config.toml
head_dim = 64
hidden_act = "swiglu"
positions = "learned"
tie_word_embeddings = true
parallel_block = false
lr_head = 0.00795
max_grad_norm = 0.5
schedule = "wsd"
max_seq_len = 1024
doc_mask = true
MLP neurons of a small language model. Each row is named by its layer, matrix (gate and up: input weights) and neuron, and shows model dimensions 96-223. Each number is 500 + 50 x the weight over its row's rms, rounded and kept within 0 to 999. Numbers have three digits each. A neuron's up and down rows have the sign that makes its largest values positive.
After each neuron's rows, "fires in" lists the words (lower case) most often at its 100 highest values on Wikipedia text that the model never trained on. A number after a token or word is its count.

L5.gate64:527528497452563537504507411514550388484489544532514513523538558498508415486481494460430511495537506436551444503525536461526566501501461574491457554450444442522382463506532425587504388480520485610464487496523488457560395450535471474504584521453544449510509525489418557448380451520565482521523514426505534527479451535607566472508463607512570507451495523512498452539504577567508560464491
L5.up64:517492384466558481468557398535555485530469525433451515423462555469497567641474503560573544523372505474469510498539522456553453465517529483463467526447554600573474448491464525502496493527513438505551534450469499391531636401508483495475537471413420513468490572427541501476436559476510486520500511469520551557520550481517573453542567538459470457498456532477431533471474535499554445388502
fires in: "was" 23, "had" 17, "is" 12, "has" 9, "began" 6, "as" 4

L4.gate355:461459474519442460429403521505520585487505487511513569482521518492484506513561457488588467499527585461626528474479492506515435558474441577576470475466583488429507462575442478589514584407525568453528473543413538518518439534478551569498443497558518546473447536482536491487430444571537531414431441521511440547505565523516525529531469432441568447479538469464399541464501457491514522528563
L4.up355:448615530435483572563436398451458531561549578533471473520498426591428507523513502427551480606517443482526521527428488496477514495441525524443505448543545415500539475546457400505490428512515532467536544487508546494510391543509458468488496481486521413495555492518521556521579513496607504487424427556473473460487503497527476527510499514445430528525467454552529507507391508452471517469414
fires in: "and" 71, "or" 15, "based" 4

L2.gate90:449523466579520418503523462581500459498387491477523406470465588457493613515509508563452512425585403597564517533498586454497528551550515513467486498524447457477419517524493393528418505535541505439529560473447448549572549472528577428443477556514457425542567547423559569479519547498511531476525508546542509546501582463495506480547484532492443541507438400537489478467402435481487460530471
L2.up90:431530462453647570455460454582561535421536500447463528580528590452480531504452454478478464559451426509561459543411559518477461596467459464566476399426525494431522503424495473555443413548499487530576509536472486585461501509615492425538542463480486561551404503394536517561418487535505384486473528552564414544426516451577453478565586487592432502484484401422584538558449455548481522466438
fires in: "that" 30, "about" 28, "on" 14, "located" 4

L5.gate433:572478434521480472531469394540485503524536392549503603479531560542467401576420492492483476526516505537496477468529508455498454509489491435516565507573593501440546500553527508504478557510490522470489457542542438495513595501571516504478401517521443511610616405533611469436483538512437548490538591580553563504463436463509428467499550589488378509473557498448473530588531464537598509438512
L5.up433:506472472421550460477432542515554504491501493503460510458557563464483412460440427552467504560463504532520456513510516517598484362425410462404577509530502463386541501548607514509502545487526510542483450574524528450420532482495535489464486465461463504539588391607586561479505557474472517399488538583483494432431466509509533508517596586482489510474529518559534566533564435393535519463555
fires in: "out" 19, "up" 18, "her" 8, "in" 7

L4.gate133:526596425518493541403559531433459517471502470460479521518458456500420535525454393559434535503425545497488504553580501519496489533549571436471490523503592504521509479626518552516475512502520437489481509435519550458464497548470430557540401607474476549476509536502462554565562348522532502543480495470479452535439545453475429453517467387558555455425457474502470536465502487452577480435598
L4.up133:465494491449526420565527508523481486509513474479534467485542528533517538590487511609491513477578490511504675460493512471496589522527561511474464507560453440516449419486460523453449605443554508471441466513413508529530473505528463513656540485534483547515505507476489521381561500478459496437499526494582473533446492523436603562516553482448508509483465545431566497470490563491426399441442
fires in: "and" 89, "or" 11

L4.gate613:467446475358494553440484523539544499537451613471525558494462490551513508457596430429498555459516563495491437445502550498471469530495576452411518488568425545541484383511607529556402507451511494473442517522534443546390534466434523426566545504476490468558468459549512455472496489499560580585490504454493479414523520614532557462472496497529536428504550629493461569556646510494467487468535
L4.up613:470460540471441575404490520526545604472633557416450577457427523540458557489483524523502571514492488539550513515564460444469570513426373412496461499445507491498430576477423460482418500484459484491459512422469573545417477442513522397363531402529478441583507484481458470492514476521396517465423661524519504565469522458508407499528531465588451636494495466495561535457522493505537496504531
fires in: "a" 46, "of" 27, "the" 4

L2.gate272:463448469543584538447520483545494573419564478543480504483487479471525439509437508475475480440580466466567506560487470512500633687539490581422467531471537468512457449527469460497540457563503497525392508401415478526545579456598459522485490495436471510493489507526512511407401462472537391557531505544446562468525522553614451565545470562522554512491463499452470510518507540509359533481432
L2.up272:372536541551448512457462499532484426468485565508478514514535532483518521580536577516533593496535539504539492476515528611399614487495469405491485572478513435495538503448578441449531513401580376481472490417457614488450475472397479492507551497476503475483497547409429504537467535614429454489467551503625609528403470579534513508603508504482631560468539557479470530549501483540566512472500
fires in: "are" 51, "were" 16

L7.gate178:570481578464468493487459461430523526454464481517539547412472461485555436543510533538542550552417510489565438556620570576452451503560552524472540449473440462445446452469550504569473502541570577522568510615553505583508484547553520519491523494503565494497424572399413485505433476564484461499526410502517498565418505480395540549530552447536508434436538516452481457477542488430582502436470
L7.up178:574463537524485459518523431478517579524501595488471400579468472382564436427513530597509499458537496490482492413549543463473486511566464567429543538535490473509421576452499428512480566597462532516617597495552519474443562405483437552537498573568472494404574541479495467543455431484549515487494498482451448555485483520467429458544492457526570509515541500560428334514460494490536481521479
fires in: "1" 45, "31" 5, "2" 4

L7.gate191:432463475481500539546578531463509482544443541560493443541480573507491482481568447556496501525476519546448522422504585477516487479498473472401433487500461475544501395567634518520369463434485524437492532491476506525454470519458432475479487603441449558518590538576483494433531517449614521482522565502480615482583458471550461478583458560490474479534500508496457552440455633576435477483451
L7.up191:521418509427422390520494407560388535471509486472450480483544436494448487566500510530567468486634473569567545426499483546600565509570460563572543532515489456473443442507513505457445449448480489488569601626524449416535524590557495452418500667518507498522449479483442518525483502534439508407516503557503570425495522525477454489465543474571522516481428470517565520527552482588573529464524
fires in: "is" 17, "are" 10, "were" 9, "was" 9, "be" 8, "of" 4

L2.gate549:521521513509516441449467405483532464399539494425422525509533498524477493554524496539470557604482544502453536465544492496571476471535651536431461543508578568460508536535580462514518391482567480413449544573518556459500525479483592502467580501578479576501444474508508478426517485496427491440533480480462535523504514527544534579579514528473484520502576519540453531519471503521521532600494
L2.up549:471469524498488440509499456474523453505559548549629591529541518561502452579477491536493465526470538449561412493508423566515437542468548408508589458507480548560543528448588501431471445465614566437576490509451400455541514591537475475432595534408522534546540522543502440485507469484448510400555465463443565451501512524423559505460456538470615477479516531549435484478431457429513577472464
fires in: "october" 17, "website" 10, "august" 10, "november" 8, "march" 8, "2025" 8

L5.gate608:555474522590581588484552485530519493502537450479490527414488547471510499521448527503514439408506489400466426558472522481509480464486550501492460528430519591463563437566520552453546508406532473408540471477571416436486529494535425454571538503393465521553510531558504522551509409430456574558539447436474482510414551544505526581477487511468451521465404572462445440535496448600445554577484
L5.up608:511485512502540491536401443630507501460433584437484498483524484498489502628498586469549408489538479521529403480457521532503495434491439522552463453514518545494600579483508468498440530549474467445473526456555428543535483439520461561550488466552474521444547494472472514492457448518440470561540515553484511400460472647517610486541535444464419492520532509597559411439457524379461501482482
fires in: "the" 24, "a" 11, "anion" 9, "augustus" 4, "an" 4

L7.gate84:568456514510491536534585582473470596487542589435443463514548490484489439476425464489499459529600471489448465485390479498522586497549563524494524599559545484505465535497471486584475506472477482494556475602512566396483492475444489580457518497431551557482565470455558495490453537588507509465473544548543489541559501467478499434423553521574413547515474519471569569565455444498507494526489
L7.up84:412422490468466472445526515442489454469477513545443467524568533510503444556464349525501498548520489542438520575458554516487607471546476475408456436484475586509469581497536471537444525501479555511470507518439535575551527492532537447524481537489549469486587458492526485471507569511549497431421540499463518482471494596465465541498402534567518572465548489579533527439562541487468489508510
fires in: "the" 35, "to" 13, "seen" 5

L4.gate58:610487549500449589431429458503605493517551563551477504438524471496450480516472515477474440470483547445480604519545445436490504432503454482565469506512474530487528496549540572493454477422482438463510543496520423454451370487514497557515442539520489461520474397561428449580544480520437598469481433524453470554472569488398517489567497539473510418449471534498486496474444623492510560439520
L4.up58:524570533500480490397506429485505545483490487573515501453512457575429521461474457476534455442584545473466529547519470563501514548425555532537538508596535454482481537463511518533506499491425529458505519659542512505468437475520560406464586546455549524510476514467573470458421479567563474473484463551434509466481530477470481495605390545461441491432374484572559579574590543542481525494443
fires in: "after" 29, "in" 15, "was" 11, "since" 10, "be" 7, "when" 5

L4.gate221:523555607508474476534468554487426506600528531498507511577548509588522468529532308425437533528426451533555468530518502479472494435519592419517535493566404430516466438527410562445479442545412511480538478631488401555555362398483456518490559487443457504505476509440499433564522443532469517425567431482469477542503488450487547544510551447456550507433522449487562527522426544588491514500584
L4.up221:531445548488516435535503421494517611528559457505355512533475495439458453523499432543511571583432523370512444509485446475502482548421460402448400530595505442402440485464447546594502441468453557601485489558525544521431459532566469542425463547465491539495515453450554422522463553470466518482520397499452536506545492526544483485553503509554526503436460510540479453511448578480522346573518
fires in: "her" 25, "of" 19, "british" 7, "lead" 7, "scottish" 5

L7.gate260:497532548469505534402551512478547525393514533581540494580560500425434433446501525498496542507577473563474368519546444492509492474501521552485443596451540527547539469544535485453517605523613566564421493514551425461511525466508484461514471487438451585430499466484456466465414417507531561547544616495464508489531499462414537535595433509533522528600433523555430513552429515512476458515538
L7.up260:474463569523539479481455566451471445509470536498537489441573537518487444552519468513482529563560511492458443476530508468458659524511417499441596448462532499494442478585502473559493536576475487476537502459487502543596483537536428460492441499399452478459599480454435502498453469449463540545472563519511456436537505400416502527548373532430421560448439490480556486487496569504496510508421
fires in: "was" 48, "is" 31, "were" 9

L2.gate702:427510552481470512547478545581471491515477452526517509560515528417490589515423530404452587537517504513382412526420472523504421387441562506472480565511594538577548586379543486543448577549526520559475523500518623562404479476573407466520528549543491484549478420571442479461518570537525550437538415518473467594395526474540569454492556532464510461445472550508554543544464386520481514491509
L2.up702:488468477542489531506490484548408481412416546507477537544468579491633470531415525437468586510533540539505364479424486514489341437470593532543472520487479556518557495430549510484459511575422522536435467590502550601476521516661444442452547526549475447519455453596471529532501510474480511485529459584491545497510543569519566498442537542532505484442511531559532518581514431518506523479464
fires in: "as" 47, "when" 7, "than" 6, "date" 4

L7.gate32:523490514424446554425512543451460559534488417522510540509460530493524466479494543535517577508542484478548556425625523512480581476492394568404516472373587486551448494439540548437496526552560522503566474478465507507474559470582468511458428485501570483534517476478496535517498500422503518443509515417415419605497453545543449533458531427472458561439524546505483498564449543487581529464441
L7.up32:503489419508503486460485468458455486442536541542409471427555522556475570496555501535500497556602433470434496526548536488502493500498436405459417512566526423536496562399506412557475606438552598494422512557475531517506542465564481570535453501439403531484500483477550592459555479487489489487469503585498437474509471534536346444506515527530495560584503466462519487522500542426421528514524
fires in: "and" 24, "or" 15, "a" 7, "an" 4

L2.gate27:415466521514493454515520481473529528525608543502502556543585451496518515521504478500571523633428537524416510560531552544466657521494511413512499472510547535467516477433560617555466451540481412590513581572476586404545553551478464521487516486469502498512487450533472574461491485411481489512478502474489514552480517623494551502530558516468573528414630456526549498552437541525501455537483
L2.up27:540417501488488471422466497483503455457496526496503593586544528493498551611535459487546575527566479470580486545541508460429543412464524513503507456521470475460480453500585500561486476493470471520434487534433481457612536574465464505400455452552492515529475465643426513469521473507516477468545559489500472399509491601480548465609563561503545495482659505518537621475454492454492547543521
fires in: "august" 18, "october" 15, "december" 12, "july" 11, "may" 9, "november" 6

L5.gate96:481573502481438509521414508425572399518455496478452553476488618508503526519469551534563553415472528551489406529542589567470418450546556482518552524462509459526452550488510576392473525508532418468499409498499498559561500443536540492532546540514498536501435439494506472459512523576571569470543535476476469369539476462502509465550539531538581453474503428476503554488495432397476385494532
L5.up96:584469499471445458401532547528495512551615532484484528482511436424452515432487460605450531471445468557549460494457489511491508460487506530493520476521520467411366430525570553493462507524567421449493470469512461491463595397514599495498443470456508516607461490399553459570481481538516524600457567448397625476517606504479487483486543467591493536516408438475553583501465474495439534476530
fires in: "on" 55, "the" 10, "away" 4, "of" 4

L2.gate257:516529484491557521515502568542513489531505458620543484609539548383489458502510489534502432509584470509463524480491618515531530439486520428427424533411498395473483433547493511540488516424548382520453389534552554495505604479440514447540514547462544593498534581562438522520445400573433532540544556499475531448474546419527572533529455503546554455465450567506428535395523488507547552460503
L2.up257:627463499519439556438530550554529474520485515487619500479452506538533558451515492474477467559514480484415452507434572554534518425496566567591563495590570501527459506506446525560564433405517403615462564513439516475418524357452512509454525535415499539437505495467492437464409432466541555520605537495525587506544508487501449542502473543536548511501484485467387554475555440488482570428511
fires in: "as" 13, "very" 12, "been" 12, "more" 8, "too" 7, "remain" 5

L5.gate121:532440523511552475483551485536528542597530492484503529584503490439510415535474524557515560428600475489539503497517496322561478532456525541454531488435547573426489527531373522566535499442467519541544466541431408521465479533534452406464433530440492435502546521490494496583519436523395464500446528535472537434489513457450467500540509595474482514426505567500576575420578353520483446419416
L5.up121:617468491487576504500531511500470535488582369422534548463591495544393534475480523486507506515489493468551558483456487562465587468569490502592519509486507558516436434481526525416508495416525483427556523480450488465456531552468453510516421432495466564423491495549592487371524504499453465476520507520608542519407434511381527573487462508536398541427580471505542531496392513486473541524520
fires in: "in" 29, "long" 11, "highest" 5, "deep" 5, "wide" 4, "atmosphere" 4

L4.gate592:396484497488544477492430463499512530446596554553532485494610523480538403510568529542550514461526464440409486516530428519465585596543553545461470542402552450515484518497448601538451577462552554457444514580608432538546527490551559535483427474474516427495522542508494450530566464508525610497534451472491459429488467557462532550567506516514526458489422469604444594473435507455626413476514
L4.up592:552489541481556551440489492432460555559514489482543481548533590408662518467481494436435501552452479540477411628416572440481474555548496536507536463456523513490501423527444604514448474479479448572524512519492410479493441457486402508571485481522488506422520512558491505513639482576523535446483576533523411456516545527437530514558565400470497480466457469573416526484470489553458544492500
fires in: "to" 35, "mathbf" 23, "2" 16, "d" 7, "eff" 4

L7.gate657:561531460489523487465532441534571540466499491489472502489538483541494529539471562473413535429485461529491478484450629458467460482575416482565465431499614538557552536449493489556465468512483484499495568450527359496458497530543419492527533543420439498539455526587461539488501568459544443435496573503550492437513552365492492529563583465491430519543506465512406513573483443527592502568436
L7.up657:600447486491564524517553512680485523535508518481514504460447579449479493435553440439560535481596564542426451485545502498487499565457520606495517513542527461560507515520497480494554525497508401497420554566510509544484564504533541468460508459493519524521462524529563455464469587471454506483610581465518513570464471519462525576562494489535526499461482482577503515505426450568490531543476
fires in: "was" 28, "in" 17, "hearing" 4, "been" 4, "were" 4

L4.gate542:494565552524452519452535503531481570471491490546529491484580564379451487490517561490507524542486516488516474514436472517477516510507427568421476505424471564525522527503621527508457465520545515514470533419439526469509630590490527401489517487561492509453545512539498457405507513419452619518453581571471558642488548611475521488455499555483504544438468505534440567541477515533499450457473
L4.up542:481576477504512449550493508518488465422485619405443456506553575570527463536529532482480553500500412527503431470513440418555579541491568597489526509407451546549549450544525508450475550650567506460447554572435495532460491467439517434604551504508439503479471384485562507492584491462518523507483521450447576520498611502474443447497480555516500459600481404452509471542475471506369509514420
fires in: "is" 23, "however" 13, "are" 11, "the" 7, "time" 6

L2.gate264:537467463468514511498574493488524560540606508434559440522469559446521517448487531418398391474499460500481487420434519574464415510473492521496531460515527457539500551438523419509489528630475499514485536443460422537541491590559501426495494437537447552463600484498489499433466452513476551472458518582494421494477475441538447592516467555520481502534562536485439503392454542446470403486547
L2.up264:391500556502490405489597447537479545511456479399483407517522514466554435389544498479476478441503521465536488506463581573491482476487566557478491444495499569544434571485581466567534570550439504608515364442505457561489514436479484501447461504610440527481537485602567517532489455550501529459454495487450576452501494521421456551489448553460503402509482529443515465452522491534506455474504
fires in: "is" 43, "the" 27, "was" 9

L5.gate509:490558575602517453476440475486525539475438507542472618535512617483466427561551531534480412423446499496476441491529478498456547499452474417525503480585473496449434469457458486463513475537557505428535624518445445487526473522539414486505494518480520520536465502518519471487459537465473538539570439498578466525503545652529526485489464452536435516460530477477556517553530457460416463488529
L5.up509:591489539544519450512481393552528488428412477488507566504499547544450426494552501444540593486549509516490468483531452408434464529443470427484479447497454500512558498417549396497438461536504543444534455483420485497512555521541468584578545560447564484472489495439529478389538462533413418507476486549454521491555552583491544407524602549434465532510544466499466482548538516572447446468444
fires in: "the" 67, "a" 10

L7.gate127:461457493542601511491615445511556606500523537469449504524496496515493513498448534421471535492444566484485467458455554578443439520504568384497463493494546404496500524482535517552434494607461453479558562505481431542375515499469511556581429671537595532550498501451579419516479524588551461445537477541431453443460502465535512551564481485579532440443455566558551468491542472496464561438380
L7.up127:529475485535496554598465414604532509484581520516406477526532518555551525626554562527485500539559518465563499470547503499451534619582531496525536529536546510491540529533505551479423483413475502528493542534434525452536427533504506433499466523581500585446469453437465466474589564516424515487464480578566499542505512521420540513522465504437485475550551450521491443483425491413565511475416
fires in: "of" 56, "the" 19, "on" 6, "a" 4

L7.gate688:462423576412597532546485468624495490458583520462484534395487454421495469510520605487493526504553582537548490595474491522510483479516555517466525453571545430426542434623618495443548506507427482514499534539566443562476507535470599442505515520482489465492583462401527521508448572447510467513492487575500518476428480514506544455535416526474523524384418554511490521542458478609473429520427
L7.up688:536582481480460456512600435490477493448408482516521526427532502520517450548501509444530543537565479590483551561498480586508509540537536590524525368489493470568529532479497557522506579437451502459479509492561501453475515512507508472486452486600444563444472508466461436548478582473494449585415565485518493497466528456482459519502440521531584490460464556530484523483438441521455531452408
fires in: "are" 22, "is" 18, "can" 8, "have" 5, "has" 5

L7.gate604:508551423471502526486518441480479510499448489516458532529577455544581444490476531472530467464549499497406438464518508510480505524534451538517437458541472423467402449532552437578527505518518571493481518517476436513444418519462387542554516585482517502391510540493420383524399491612550424540486473469491560472422453535423538446478532385496416443495527579504508459403609480565466521547410
L7.up604:451487512481483576614509497509527468562504502549611522530479388465491521457552457479492473512518461535531558542514481449536482467386660541493562502478567559473495546516493492568420512452481522527446471536538409521453505431456498487550436423430474479529542535477604592395530557468425567491445535560525572536450519454507555436552570477439532439469494481501513524503382416434599516538468
fires in: "be" 35, "was" 28, "were" 22, "being" 5, "been" 4

L4.gate14:523530533552542500596499492489668421461481511456492437535558518427496428487521465464546543468471424560436523502459515571491537443451573447506547647488492476466502459523558499550519495509505543462580464519529549483496439437481532476540451343468388532420625483533457621496497439492527460484452480526530610559484454406560527543544493608490500537504463444466478531417430517479397489468402
L4.up14:483525474539562473501457493501620432482430536412524510500449507490502461508485480484508494465475521527533544463460506574560531428472550461438512488515465426504498510536534400597415512527518412508583516497490486506481419474547409483539478434470500610453527409518438502471497405428533501443491501544482532506429449404550520490453457558503467541520500495393514547453514520565499447595464
fires in: "from" 13, "was" 13, "had" 10, "would" 10, "for" 7, "is" 6

L4.gate546:548448484561456567503490399469572481436524494484535471420508484460489504534527471523552510432462520626527397539489494590417587536449601499479493444492519630512537506585486478425430445465627496548566433483556459478522524522478586443511550563434515481474553497511509625428461538507557520494520444514403437466511472572505500532472476522434489516513560486458490531435563496513486482482467
L4.up546:412379531445426570438477541424564443469491476469587516592508497504479544599516454413466534652512523560512403541538561492514460539470584522482381490510373543471425492523590498478462580522517518500521536462525494443425470522575595509552571420502479467496485489531506497550491561507530533552433551524470592547520526514542439554525500512522467503466571366500505469498633415538405476473454
fires in: "of" 56, "the" 21

L4.gate251:517528538443483486508417580514423458621487413489456441507519611554512514448440452501483499412496526513479481458482444529516553521483570397508511541564548499461470483498514632412505452478497476542484470546474534447483506447459531489495531447556431534502486503524510561462429529585504538531624412492526495578477621375517478414567572478489514497592484457477528517616550520547484439497386
L4.up251:527518507473479434467461500517514439581526539594469439455384552525551478510568532498593525494510563518568426462462469582604524504519433461492516502462517531545417467500474540540511551490515565460479485480517500558455513449499436451492485579398552490534577501461483532562542513525505558497493497454431626506440542430518512474516537552528539560512536438403442546490479543488480486480515
fires in: "in" 39, "for" 9, "the" 5, "a" 5, "from" 4

L2.gate130:409504506565502455405471452457430593520605530491490505454473502544438523479477532347486541481514627569536494509516555610488527524507488430486553390434503501470529491518471476472523563543544518530485553457381482506465604477520519522545515537470627500483522424480425359450458548561594436494557534539529413517549471501422551505510482515468535507487532537489461545550448529443558432499481
L2.up130:551508445488487482471462579571529543519514446513575505515433557450481504501496516534405482453556527443502460555517480562455549516455526552456510481600533545523441504517490511500573598561601512529546374435517563540535518557463496570430447433517459501475558488516454460485467485420450423539537561503471570562479519401534524505458493591474601518451526460489518597480538428501496499378474
fires in: "are" 16, "could" 14, "were" 13, "can" 11, "for" 11, "would" 10

L4.gate292:531339510487454540481540534558519452480549467500542494414466529491466508491514501607538502519508486426409404403404493505386443513424452510499487526560561607512478488575546542528458567484464517448481436567490491479463504466389500565445599501487567488492565467505593524436453549525487535542436537501521544500509553509507582475580485460559574504512570544541531480547452533478524450437554
L4.up292:521571433450454582483559482552611463514524500486516470515604550588374501432490565484438481511534504531567499405486375574511565439457482508513437538585396425476516459533572488508561513562533485525517468513510487440482518451478500434533459562516503520466538371466573552465348437537484488501479536508527516516470503499506542552545442537453604554526500524410456538438528459483544504510422
fires in: "it" 27, "as" 14, "him" 12, "them" 11, "up" 5, "her" 4

L7.gate198:518446474543471536433502414400585444462471506501564432516518517447653492469520461549501526511478515512481475445471577628520494426504515458496477505441492525518496513561481583501488475476473549416500525483485443549477538462474595513532491521511473524475455539437528501538475511478557596474491517516528519581584521466500469489555491523457529497438414481453523440482498493438641493374506
L7.up198:525535499562579498490534497445487571508551486592545365434568522428498447602451453525508492522531497488468476467575482572516527531482466635409500485423475489444511441474527493498426539549386427486460624515506537419521435467413502471420474489470504505563512532479478450490450433479471503497501527525422470511548482644456479422519525504562520491509592564507499439490498457501525451573506
fires in: "1" 25, "4" 13, "6" 9, "2" 7, "3" 6

L7.gate207:461528515445556569478540549466466531562470491598445542551508463539532468580450460391541464429461575536472516480436543474508486482526518518510417505512487528464515513493435460500558565619523499417535547426465463500471513469382463505557494511541523529532562485457394542564475404517541433494508523503484536449545486453462520474469472446535551586542526553481541441502513504449455472555541
L7.up207:452407476465575395506551427527604421503446494566530474485485542480588421533427509504549483514470568434564584374487600501482439506606494472516475510508427453423563554450566537458523441505511611580558428584561500489528487525503454506518574575499440491482576462567413492497426494549474505509628515493453500437523395486560586485570467449452526505473465479452476498597463460395555437547455
fires in: "the" 38, "of" 18, "royal" 5, "department" 4

L2.gate181:562459487446564415475541487452537554491450463518431535501455579417488414546586546483580474409522585462453532506400632430485437473504475508547543549486562429542508452503526433614454505530523458438474540461368506535476482472529525501542517526451495500516429588436498451463509417453549527484439478485515544499487557451592446467462544477558459551504568460486413525493433427524457451538589
L2.up181:638425462413521510496580532442442575472431476467534397418529461532482450540459481568595507532523485524473558465501444488537481555579414449530487464424574574468566488485551480547538421532446479461442512482459497469409417528541445460489537524537509501582510640549481443466526534434474604416462582506619539496510522529529472448554559540501397537468527480494486549499480528486479427440472
fires in: "that" 14, "about" 9, "each" 8, "gbr" 7, "these" 7, "also" 6

L4.gate227:536488489516507490390514476532464602394480445402560481547578481433561582517416548586500463420573426527479546425505517503506562488485536510464442522456521463445471528507427499499526532572457570489518516472496501477505469484564407495414503574472467605488528456511443534463514544583570532533509562547491541426469448550502444591545517521424515489484505458461511478550513580600444439414445
L4.up227:505496559560549520571475448512506552592559514476501504493469518573398409540526487549503474494367534504590573473539434556414516408459533448567502483622499397452499503513501440468515493596413553509451371509526497508446520527563455502474495558543533571517501527528606405562508463514492511517482418478524494534529465489504502499492468534541546535470466483460486509456377505491463583552539
fires in: "in" 96

L2.gate689:503547506494374556575436542539464448468503502496616443604397587420557534440539531457500475471548552428523452535500541455464512525495498557462496495559519463550430456476518498553546470582443551528513642365515548425495553464566584484367483489486536559566445448571483502488479511430578478490415498543431490505565554492457545548477518539461543551480472487472547468410575653551482473446460
L2.up689:452569466534565482493515553485396555443450465513478445581476570455521513554514571467454474490505464544578483493436600537519412514481600528511485552513448523465502492377421461478561462560560505485554523446474506497464523630447500515560509533500499504478447439518472542549517570459599542478533440490482567584453501578461433551354507460413528568437553457476489563506475495444462479466427
fires in: "in" 44, "according" 7, "contains" 6, "wrote" 5

L2.gate313:514447497480458480493511405480494447500465559530483465496530422536473532497522574491585439456474445570481587536472501473566468529468560471421469457409510511500506520389534433522464558530496430468460430469572569495532486550493451440498490395491543386510496486392483444579523571475542646430545531482550517425485577480520494462511536562477463461502533520494478547504549552519445496520421
L2.up313:549481504512536484486496483436469468474493498375350456447509592471606533546463490477546544570440539505488495442501502486554463494558493491526494535481548520461503485543506465545505426429525444539389490523503570532438439477492533400499557431523552448463452442445475522541545524525506595434505407518499558539440567452579419563475510474437434505503531445593544472589563605514489583485581
fires in: "after" 36, "when" 21, "although" 10, "with" 10, "as" 8, "while" 6

L4.gate468:586481574490524486459473511447484561487538547477528555458439484498520481490422494519421566476514541510435435480596529466448479502478518555503522455577462471619467481503536458470489413462541409453521510601553538407443521454542486431494556417531473457526461452557547569570457646512548512444433511491434603537499557514501548527490571439492577511453500526472477588545549464417404380473518
L4.up468:503534516541451419576462573504488499587497505474393509408511602492515456468533486469487531467441569551516523528519504546524552475449536554475444518518531464527509423553473540498396485404629475538416507575446436461516493499488455461541524472546561489513585479509465598642388460553514442501560483447498479514465531488572522461445419496479487472583497506524558489499496450477504433417533
fires in: "while" 25, "after" 21, "without" 12, "despite" 8, "but" 6, "before" 5

L2.gate405:504464498573523575590463556512450434435497489575499486502538498556569456540507550503492546450510596466556447478504426479471539501450498558564472473481469416375496452501480480587481507488549621518426514586492497551459497438580481477383554472544536427579486504468519465499518461491448415387502545569512567516415508455453445483570463448602526505528516478485405536507531535476530548521474
L2.up405:476475417495445607437465600459506462519493463599465514498490442471541550505504541502461456465533526550457513520473452505474489556542561455526482408472582479413438430534508526520500404496506497590433463531498500511429449409595413539488531539504495472555546402562633464439505414518438462493497484554515593582483398486548488425537529540424567552448617585541428514573500468487617526513472
fires in: "as" 68

L4.gate317:510494383538417524368480487505481517481525519465585586519555401494524543487439493486582520483494509528613404463391538538489521513399545455535508389525423494436405514469435535483521519514522470522496494592519577516511483445550610545474463514510503504534444411478504428550534472586500529595541538452444496471635437516478491521478383534437546397401564527473551570477563469437454464534622
L4.up317:542514557498442482487447570476344471481542470457610498464490516454486506426570497578575537577409415509552491482475485517572435620475465491540598434531470464495502493524464511506398509480499506562494498419432479394479495510548525474529506499557600561531419514441519531565463477420435426522500530444581588402457511517544468497537571481460599490439525468537543455508534491507601504482453
fires in: "of" 61

L4.gate558:524545492503469534475522484448481554455548547523381448474438511605518459515538436441395495553505599526497491425406460542455542552411502516468494472435563506482461510499443543517473554492504577463448474502590491481438447462468515405513454439523469538483465437504488534520596482516503528515514513519593533423515640502515426468530479510557617479489482485501449443541437480430557462522455
L4.up558:484471497503644502432526605505519419548632544530449574567473481488475438428451517539424494502462511435530466459515459494522568529464533516475436521514572428414483492489450557401521585470509460555475518546661518400452497386517562501488497494517494527522458483469460492594481451521559558510536513502518493573509553504505500421571328494498495433503516487515493499604501496434547507526514
fires in: "as" 76, "to" 6

L4.gate247:517510490487475455512472550539520527448439526472486529494446555487511558561452480579446458584520582463518482516424462452518524539392505423398435539438494531476556468504561485525549500546446359442442479594500495505482517522477497470527619527538518577533511518507484496482527486389453503592569487559468461423499583480578479495426371448462600523357598451570540490486346489466499469486529
L4.up247:526531497380508501465506457519483522370417460449491495448439491491473461420558513493465576551479483601562601464490426568573590459567533430474499491418376490478447532551499421432461512514515503496545599488510471503460530537532500541536460505539488518512480442511507416521590538587453514457561591569518517444538487517481527575643434438412474398454444503485502603497508557556534544440542
fires in: "of" 67, "between" 4